Weights of a small GPT-style language model, trained from scratch on English Wikipedia: 10.7M parameters, attention and MLP in parallel.
MLP neurons of a small language model. Each row is named by its layer, matrix (down: output weights) and neuron, and shows model dimensions 0-127. Each number is 128 + 24 x the weight over its row's rms, rounded and kept within 0 to 255. Numbers have three digits each.
After each neuron's rows is what it responds to, as a language model described it from the Wikipedia text at the highest values.

L6.down107:109167152129172137140129144087132095132135123139153144146207138143164107147112134121142138144120111130116104162131111101125100172129101150114128104134151083128151117135087154084111152134153146102112137147137135127104126104107124137148127106093129170113129132164152148106102058117118113121111112192121147113096144122126100145113120161162124147163117116143145126162113133122140116171168
Responds to: Population and institution nouns. The word population in town stubs ("had a population of", "The population was"), acreage figures after "Area:", and institution nouns like House, College, club.

L6.down436:200134119133085125149146128112172126134180113145187137145106147100147117104125125151148136109131132095149107097118140095155143121136149161150096157139162131147090107069138155137135116122126138124092136152114147124141101144118132135158118186171105159148168102125143118129148145113133159117122146085079123137112175140176116146154134148127115139151078111125112142146109146149113139132085
Responds to: Biography headings, dates, organizations. First pieces of section headings in biographies (==C in Career, Political career), birth–death or office years like (19, and organization-name fragments (Comm, Min, Coal).

L2.down718:155126178098101133133133111115138137136123126133105108142094156146079148109116132129121114109103148167138123116116173137169121111106112137123139132126147113189111113120123123118101162168131145167170100086121147095096062142114139152070124167110149123123115180091122121124178107156159106138133169155114127171122171127122100155104134127149112126113170111126139183147103168171118125119127
Responds to: Mid-word fragments in names. Inner word pieces of proper names and capitalized words, such as ag in Chicago or Nicaraguan, and in Vandenberg, pr in Spring or Cyprus; also last digits of years (196-7, 199-3).

L6.down1018:141110161128113115132132129129124148139112112110100114128111108098146141088104096104094128117130120116123135125180162146167134106147096105142124146128101158146137120104151126118139155141135154179149086115133119133116111138109126127077148135139137123089169112144152127129159090157150121158138104124165126101144071168101097145151101112114129138141114176124130098159119120110139146145128
Responds to: Mid-word name fragments. Middle subword pieces inside a word already begun, mostly foreign names and places, such as Mar-se-ille, Mar-ie, Buc-ure-ști, execut-ive.

L6.down64:146137126127141162128135136115140134120131125106125143125150068126075130113105152147108098110189128107113118171124107090144118131096115137109105134147122113144101132134150137104130091120122122110162109125123110115148151096133151098132154115090144117145098167135144134133143169182150119124155097150141128143161076121145116066095140129140123155083121117141112157129103141132130104145141
Responds to: Word-completing fragments. Mostly the closing digit of a split year plus comma (199|3, in 202|3,), also word pieces finishing split words (res|emb|le, Su|z|uki).

L3.down13:103132111157128086150156116161137140085154136139120133136136145109104119208127148126124129099124127105152138121137095136100154092083084154132144113128102082125107129160105106118134132103143141134097117146122095131134163157154122132169126182143132114158119137154123158130120115088128128136161128113131171106188184111164142123121104152102093125122146154143123161163146110103135106129148
Responds to: Word fragments and years. Word pieces inside split words, such as stat (of statistical, statement, statue), V-otes and Bi-ography, plus year digits in date ranges and nouns like school or town in lists and tables.

L6.down903:135185142143122147137136084162122144150147130136146099120136141121097118144134068138107078126131150138168128148092092153167149126107125148126165114111151142185111105104136116089126154118112128106130153122111168113166129117156120131116095189098135128090140179152132125173079143130112141125116148141107110186134099124114129112169108114149099124131124096138144138115123112161121144128195
Responds to: Predictable word-completing endings. Final subword pieces that complete a split word, often in section headings or place names, such as -ics in Demographics/politics, Columbia, Mississippi, professor.

L6.down721:137106138165111109102106159133126150134208117116174142132147100114150142152133108148126133126095085119102145132117098098144135138128105129106173118119146103097135094097125144165113137121129114116115128126130148094143111090103165121158181179153128158165106153147145120110161119153136110153151109118111137140108132119142157096119131126131094165124123107124118188131117122185129125110162
Responds to: Table headers and word starts. Fires on wiki markup such as the Year column header in tables, == section headings and = list lines, and on split word-start pieces like w(inning), s(ituation), g(ive).

L2.down793:138111159105146150109121135140120171140104115115117134114095121095121131132101125146132088156120145123109151126145122120113131118132123135131146141102124125138095131119136142104128114136163138110118130100146133118117094155138129097150208097140141136135120147118123099129119147104120119128097107130097115135151000134112138115169142146133106142121122129134145135141124161136168139152137
Responds to: Predictable completions of structure. Highly predictable continuation tokens, chiefly "by:" after Preceded/Succeeded/Built and "(age" in infoboxes; also table pipes, closing ")", adjective endings -al/-ive/-ular, and "202" in years.

L3.down980:099113121092116115095128113141107141159191078147155111142107156115122112141136095149134119150138150103125145131098124131158111131098142127111150162124098151143110131087134083119178124153189077107147137103193196083091146162145124097107170137105132132155125169137175115095145170112139123120128108121085118160096113133122124173163167126107083104126135143103115100163108160131160149109118
Responds to: Section and infobox field starts. Wiki section-heading markers (== or ===) at line start, and the label words that open infobox or list entries, such as Born:, Genus:, office.

L6.down391:137105126162118111119121132088145140128155106117153091113134109114110128090087143147169136116095091140140072120119142122131113107087148137100104081157130120093157115127128136112099130088125130133129099104161136124093160170072120166111108148131130072110133142147082131169125122134080100118087149087135130167136115126152148126131096131093157114128158122102130149138124134138094130143111
Responds to: Mid-word fragments. Word pieces inside a longer word, often proper names or Latin-like terms, such as At(lantic), June(jo), gen(ome), ren(ew)ed; also stray whole words like down, end, list.

L2.down888:146111136141132106113114111110181119156117171114147136109144142090112112115116106146115141107117123125159147119123137089105125163157103179170145116169114116127110119127130118105147123136116162139185115105155144142142120128180099150126134142137118147084132171133135154121148101154124130106052148154037115148127099131090139146128099136153082149128157137132120155112123138129139157101124
Responds to: Word-initial fragment tokens. Non-final pieces of longer words split into several tokens, such as Conserv(ative), educ(ation), im-port(ant), to-day, part(y), and special-letter bytes in Romanian names.

L3.down442:112126186094128114138119131116112117168143108135152131154075113143139175112161127121143112157135127130095084156118110121128147112138092112110082121128137150117155122118135137101134123091089111148169148092143098119126130138138116141164130137142136145131112100136097157132120087125159091055153120150135139110107103090132169150108142099127145163114139131148162112125180175115133140070111
Responds to: Mid-word and number continuations. Fires on tokens that continue a word or number: colons in times (4:23, 31:03), commas after numbers, "ence" endings (evidence, defence), "You" in titles, table pipes.

L6.down376:103137107149111137136095110126115104147165152173103137109149127152149116118090162124154126116107114154130077119127122124145126140162097135142140061142120118104096109101145107127108067106102140145118172153131146125125093161164121171096123131148119145168153142115121101104112175088145113117146153110132114086120070145145111122158138107118103161129148124104097116119136117138149108128119
Responds to: Word and number fragments. First pieces of words or numbers split across tokens, especially leading digits in election or census tables (20,816; 32.33%) and word stubs like Con|f, kn|owing, pass|eng.

L6.down697:108118143117133117124152074138135132111149140102139121107100134095145106124112142128160100136159149158137144139168106113143122164110134124127131141139149119186126165145151123093166114189149140142104139083107108106140116092131164131079121124085109099141127110135138133119150127121131154129094117101154121098109117140122116104094143105139098166139138145130134114115120119113150097111112
Responds to: Table and list boundaries. Line breaks ending a table header row before the |---| separator, list dashes opening infobox lines, and final word pieces (old-er, pan-el, f-act).

L6.down723:085116115078133146102126133139145138107130111147186153075100106133125088136091147122142116144129099147138183118130157134133096111148082154126085114123139122157131140174148130165143075129155153143091108106127143137121148153131130127127100089072158122120142123145111104101138106136096099160128094187125121130119105120126093106125150101128133112134183168119152159132161154121157188115137
Responds to: Article title closing marker. Mainly the closing = of a Wikipedia "= Title =" heading (places, houses, airports), plus it/its referring back to a company or body.

L3.down287:112123176096140134118169123131211133150132130135118150125138147123153136156128156066142134134198151160152111112122150153171113093137116139138137120166113107121131156098140149157139111153065119164109122165147188090168159096145146124136129126157149147129163127118091123094105126105132144110131128138164125132135149135112135130173098150105139122130112076109152118118162116135105106115091
Responds to: Name pieces and "also". Mid-word pieces of personal and place names, such as -erson in Henderson, Jefferson and -ian in Christian, and "also" after "He was" or "He" in biographies.

L6.down917:133143114165131130126117133178125178117126111124132129111099081098148143118139134133129079135139116137155175148135085129161160096153111111117147135156146140121113150125142118113104154149143153142135127126115100129097154074080113133127139165120143146101148137198109088090125113109130121083111121103143172178169111117153126113148134108139105167127090166101137156120145102146146075137089
Responds to: Table row boundaries. Pipe and line-break tokens that end or begin rows in wiki tables of numbers, such as climate data, election results and sports stats, plus occasional verb-stem pieces in prose such as rest(ore), report(ed), ent(ertainment).

L2.down950:155124160118128128093127152109121180154114147138140128120107138116144136125109138171106100142137137127178120117130125118123097118147120115123137124112163128140109111086160142112121112138130110092126133112161127109117119134117124107149204131133131118143102161130121105121138130116114128132124120169078111156134000120096128112155125160170100128113133104136138147150128161107158134137131
Responds to: Main verb after subject. The first finite verb after a long subject phrase, mostly "is" following a closing parenthesis in Wikipedia opening sentences (e.g. "(also known as …) is a"); also would, had, made, was after a subject.

L2.down585:110119104135107211134124114125164144159130119116186106128107118116138148115095124106126092117094135155040134121120150114179133137152108147122134144168076080165134128155116149138104112126165105138143126086124120155128138152117111123111133134116143111120121079132138095183179094090110117102096102144122168147120083151128170116120151108094113085114137146123194110141162150095122145128099
Responds to: Mid-word subword pieces. Fires on a middle subword piece inside a word split into several tokens, strongest on arter in quarters, headquarters, Kickstarter, also raph, ican, gin.

L3.down127:095128121153157170123156101137113137105142183129122136149110129126157152146096088161156133159126082167161134124083126157094112115105118137088106111100080166136127113139141126122160111147150083070139127181162146135142139164142148111142118109128118143131152100137143148113164128157101149148211150106136180140123129129118118160111133116162100133131158127107157151109139117096132136147097
Responds to: Mid-word subword fragments. Word pieces inside split words, such as view in interview and Review, ter in painter and Walter, int in introduced, plus standalone original and old.

L2.down154:074113089106155102150139146113091143111118168090163100153111124129113129100099137132118146123094128134148132137139111136134146121126105106095143096148118118105147168172142120108171106136104124163172154115151121143141147137189174106161146125123131108129093103158137150102143165131147111109071152130106175096130079124101120110120142116134095155105120144113130141151101164089055136116140
Responds to: Word-piece fragments and foreign bytes. Byte pieces of non-Latin characters (Turkish İ, Kazakh, Chinese, Arabic) and mid-word fragments completing split words, such as em(ployees), B(oard), reg(ained).

L2.down773:093138143120087130124168098167137079115123074118109135148166119155182134130124170158115145144122136123102112142106093117107141119132151091105131154169122110071110126127141126141124141159106119144140181092123135116124144129120148151115139149154137122119140164136113153151107102146150095121136124135145146142151100108155153139154080160095131120142127141134117137115116111141132121130125
Responds to: Mid-word continuation fragments. Word pieces that continue a word split after its first letter or syllable, such as A|merican, testim|ony, f|uel, M|ey|erbeer, also " (age".

L3.down878:084127079156135113143120114147184132141128143102133125114127138095138143139134130121098132182174147161147166138108156122150165134124090108144146120147111099124146101160095123133123131114105142140131109126123132114084176110122107108113120112118100144176088059157126169118113137129090137156140125135133132105123113130099131213131115126096119119111116117145124157124184184119173099152098
Responds to: Ambiguous word-start fragments. First pieces of words that often continue into longer forms, mainly end (ended, endorsing, end of), plus feat, Gold, play, Gu, ept.

L2.down303:117156098161130084140154129141153122120124135075110143115113155140178163087178154165106121125137159139112154115176082111187113110140170112174141098181138140143143156155143127117122131163120109115101136112131109118140153124192137138138142139100115171115138133148119111119100122142130122126161153168121153112115123084113158120146118089135164136105101131098147134141149120120081151100070
Responds to: Table header "Year". Mainly the word Year as the first column header of wiki tables (| Year | Title), also Years in career lists, Total rows, and scattered word fragments like ract or ash.

L3.down464:091125125099114099132139147117120171117131117131139133117133128072110118130112115097127129186096129116150153127118115129193133142098108113153085143127169132215088136095123152131130098134102097105122116092158098117127147132119099115144144174151120153120150152115132108156113130139141097124124112137106116165130156125139133128143149143122133172062100077148143137117164121120116133118098
Responds to: Year-final digits and suffixes. Fires on the token that completes a year, mostly the "s" of decades (1980s, 1960s) and final digits with commas (2019, 1996,); also completions of split words such as above, Round, candidate.

L3.down113:145142140101108119096147098134116153126179070120145139128117124148096122123165089138140109128139121131147086172107141113147107118116110112133134123086100156147125166126140100127118127118136105113133147097203156078117149131141110132149127116149123146160126142162162108123118137131120082084168125113125141136117117109158114151128179154168077151145128126141102155165150116174154150096094
Responds to: Section-start verbs and headings. Fires on the first verb (are, is) of a sentence opening a new section after a heading, e.g. "times are", "credits are", "Gibson is", and on heading markers === / ==.

L2.down390:106114125146212143105121146123152142132108108098179130127108134098141165145144098151140151116095111126133131124112131106152119146116146142155125131147135098103136150123109140141096166184136095110138075103115093129100173102125104085162113123109132111127147101182135101159137091139132130125172094121148138119162106119126111140180165098087145111112128162137120134140128126132196140152103
Responds to: Incomplete word stems. Word-start pieces that need a continuation, strongest for red in reduced/reduction, also det, produc, res, ount, and has before been.

L6.down49:104090102071111139131116118118131148133138166143118160155156095144154145106154090131090156105147094101099101117136146152109095143124118165130123099122137110111116188107145127085143144104099140127132137110121141146111109166114094098090135112148175125163127169105062148133098154154156143183148111133129113148145169135139129146110137135159134152093128115138139177135105145129091107144142
Responds to: "part" word-start fragments. Mostly the token "part" as a word or word-start (parts, particularly, partnership, participates, parties), plus "organ" in organization and organisms, and scattered word-start fragments like Har and om.

L3.down35:081124128145143078110084145130132125119129169149085111135114164159156127161085138113108093141101137135114155132127140113152111133134087129071122132147086111138162156086128152142158129151131079142172127160141089138147094155137124102145127142137120147119134087120158102100145092098137152154108126092116140089116090146113139097118118154161138128103130135144118128131143113174123109108139
Responds to: Word-continuation pieces. Fires on the second piece of a word split after a short first fragment, as in Now-here, t-here, cert-ain, rem-ained, M-ajor, Pr-ince, N-otes, and on wiki table divider cells.

L2.down575:105113127108101128127101102139131184103129124119124127120120117116137081151167125136118127106110170121126118136172151144149113136135147129123127133110107122147123140122125139133116154131141123125166104147118140127151142136113102076111168136178120128126084141143137096098160114158110130127105157116156127083108115131080136118160168138108071111108124116161122145114126158087114180088115
Responds to: Academ- word piece. Mainly "adem" inside academy/academic after "Ac", plus other mid-word pieces (stit, erson, opp) and "Year" or |---| in table headers.

L2.down441:114108155163121109140111145130099182104124149148134133145116135093117111127140112108116174109165139123141137159173126120181103147081101108088113125132115144117132102120115087147114184125100144128193114124121099145143142139155160095112110097110100105134154129146154149117134132130144106146172157135116127099110069146115128164105145106088164114144105163099146134161149159116104142135102
Responds to: Used, plus word fragments. Mainly the word used in passive or habitual senses such as "be used for", "widely used", "used to sit"; weaker on mid-word pieces like -ain, -her, follow(er).

L2.down337:134138089114127148133119105159147134124145111158141123103146139132112151127128133138138141128137137114129084152074153109144057149149120154070139125099139128165129144088109052128160092116139118133147172143145162079138158112099152107142135147136113153130136167153154070169133132118138167167077154144152124144122144124092099118112174098136087136132139128116130152159093130123131142102089
Responds to: Mid-word pieces, mostly program/candidate. Fires on word-internal subword pieces, most strongly gram in Program(me) and andid in candidates, and more weakly on cept, educ, ored.

L3.down384:158146164099171193138130123170153141151141120157104102130116106108106135111106123119118110080103172144141121134131147136155127144120115145075145087154151129127116126088139101105052140131131109098126152136139137099119166138099127110118116139097140116125091122115125145106104079138156136127143109148124090110158148101124129144107140168120126119141142070126118143198104117095147134119115
Responds to: Football goal-minute markers. Mostly the apostrophe-comma after goal minutes in match scorer lists (Ronaldo 78', Satō 65'); also "near" in location text, and "but".

L3.down897:139156162121129113096158080146116154133121144121086134129099115114139123104152170125125129064131153119118131129117117103138109098122065152085166125099152099135154148106148118141127161135106124141099121122116153147147157111151154119115143135146118111141079068086152132113144134137115107133179148103120127098130109112099155154082151145128088151136120087115133143124136137128108121151124
Responds to: Word-completing suffix pieces. Final word pieces that finish a word split into several tokens, such as sh-ould, exped-ition, metaph-ors, earl-ier, activ-ities, across varied text.

L2.down101:142103139112147111099151093205126147125117126115090113135105116096139160125092168104122160131135151162137143143124108120152141161128106104132142115102146158157104139096098155088125186125123130080165154113171169138162071115124120156153139117148107147140112176148120100126119165112113128147068128153170101166158134098130097117165146135120097142105112140100109166131087081113111169109108
Responds to: Word-completing suffix pieces. Final word pieces that finish a split word, strongest on "areer" in "== Career ==" section headings, also -ities, -ics, -yle, -ades.

L3.down111:087168144138126111131113084151131115133113140135127141117144146139119158121142097126129148141102131110135135134115137195128124067118143109152121125124146174093129116115119146166118149134116152126087120127116179144112094130105149118131166167069129122101161153157110072152099109111096156149131145123158124135114092093077169177117086120134116126161141127120138098134156152148135143129140
Responds to: Word-completion fragments. Mostly the second piece of split words, such as apan in Japanese, fore in Before, ome in become; also scattered common words like sign, album, would.

L3.down448:135152129131139166122106155121110153146125096096122154149102119093135112104096168163142082145117146092129159120138130141156137106121146135109129130126141127112077134110072152137150122110164145105128119102133130124117098151099136136139184100144131132134143133139132089144129131145139133133140102110128125108167000134134137133185168151127090164126115159132121121108119155128151139157164
Responds to: Joining hyphens and dashes. Hyphens joining two parts of a term or range, strongest in football scores (Vitesse 2-3 Ajax), also COVID-19, quarter-final, equals signs.

L6.down235:145149116105165152214118155151145144133139134079103105115136127146144130130099113163131117091089115139146083172059172147149123131125157135128111102144183107105141089142125138149131115120111133158119103095147143111123092149083065124140106092123120110116097110144100138128124128117120138122113130127134114126121080099150166127119135145124106140108146124079133112135129169105071124135158
Responds to: Mid-word fragments. Short word-piece tokens in the middle of a word split into several pieces, usually the second piece, as in m-om-entous, let-ter, P-ak-istani.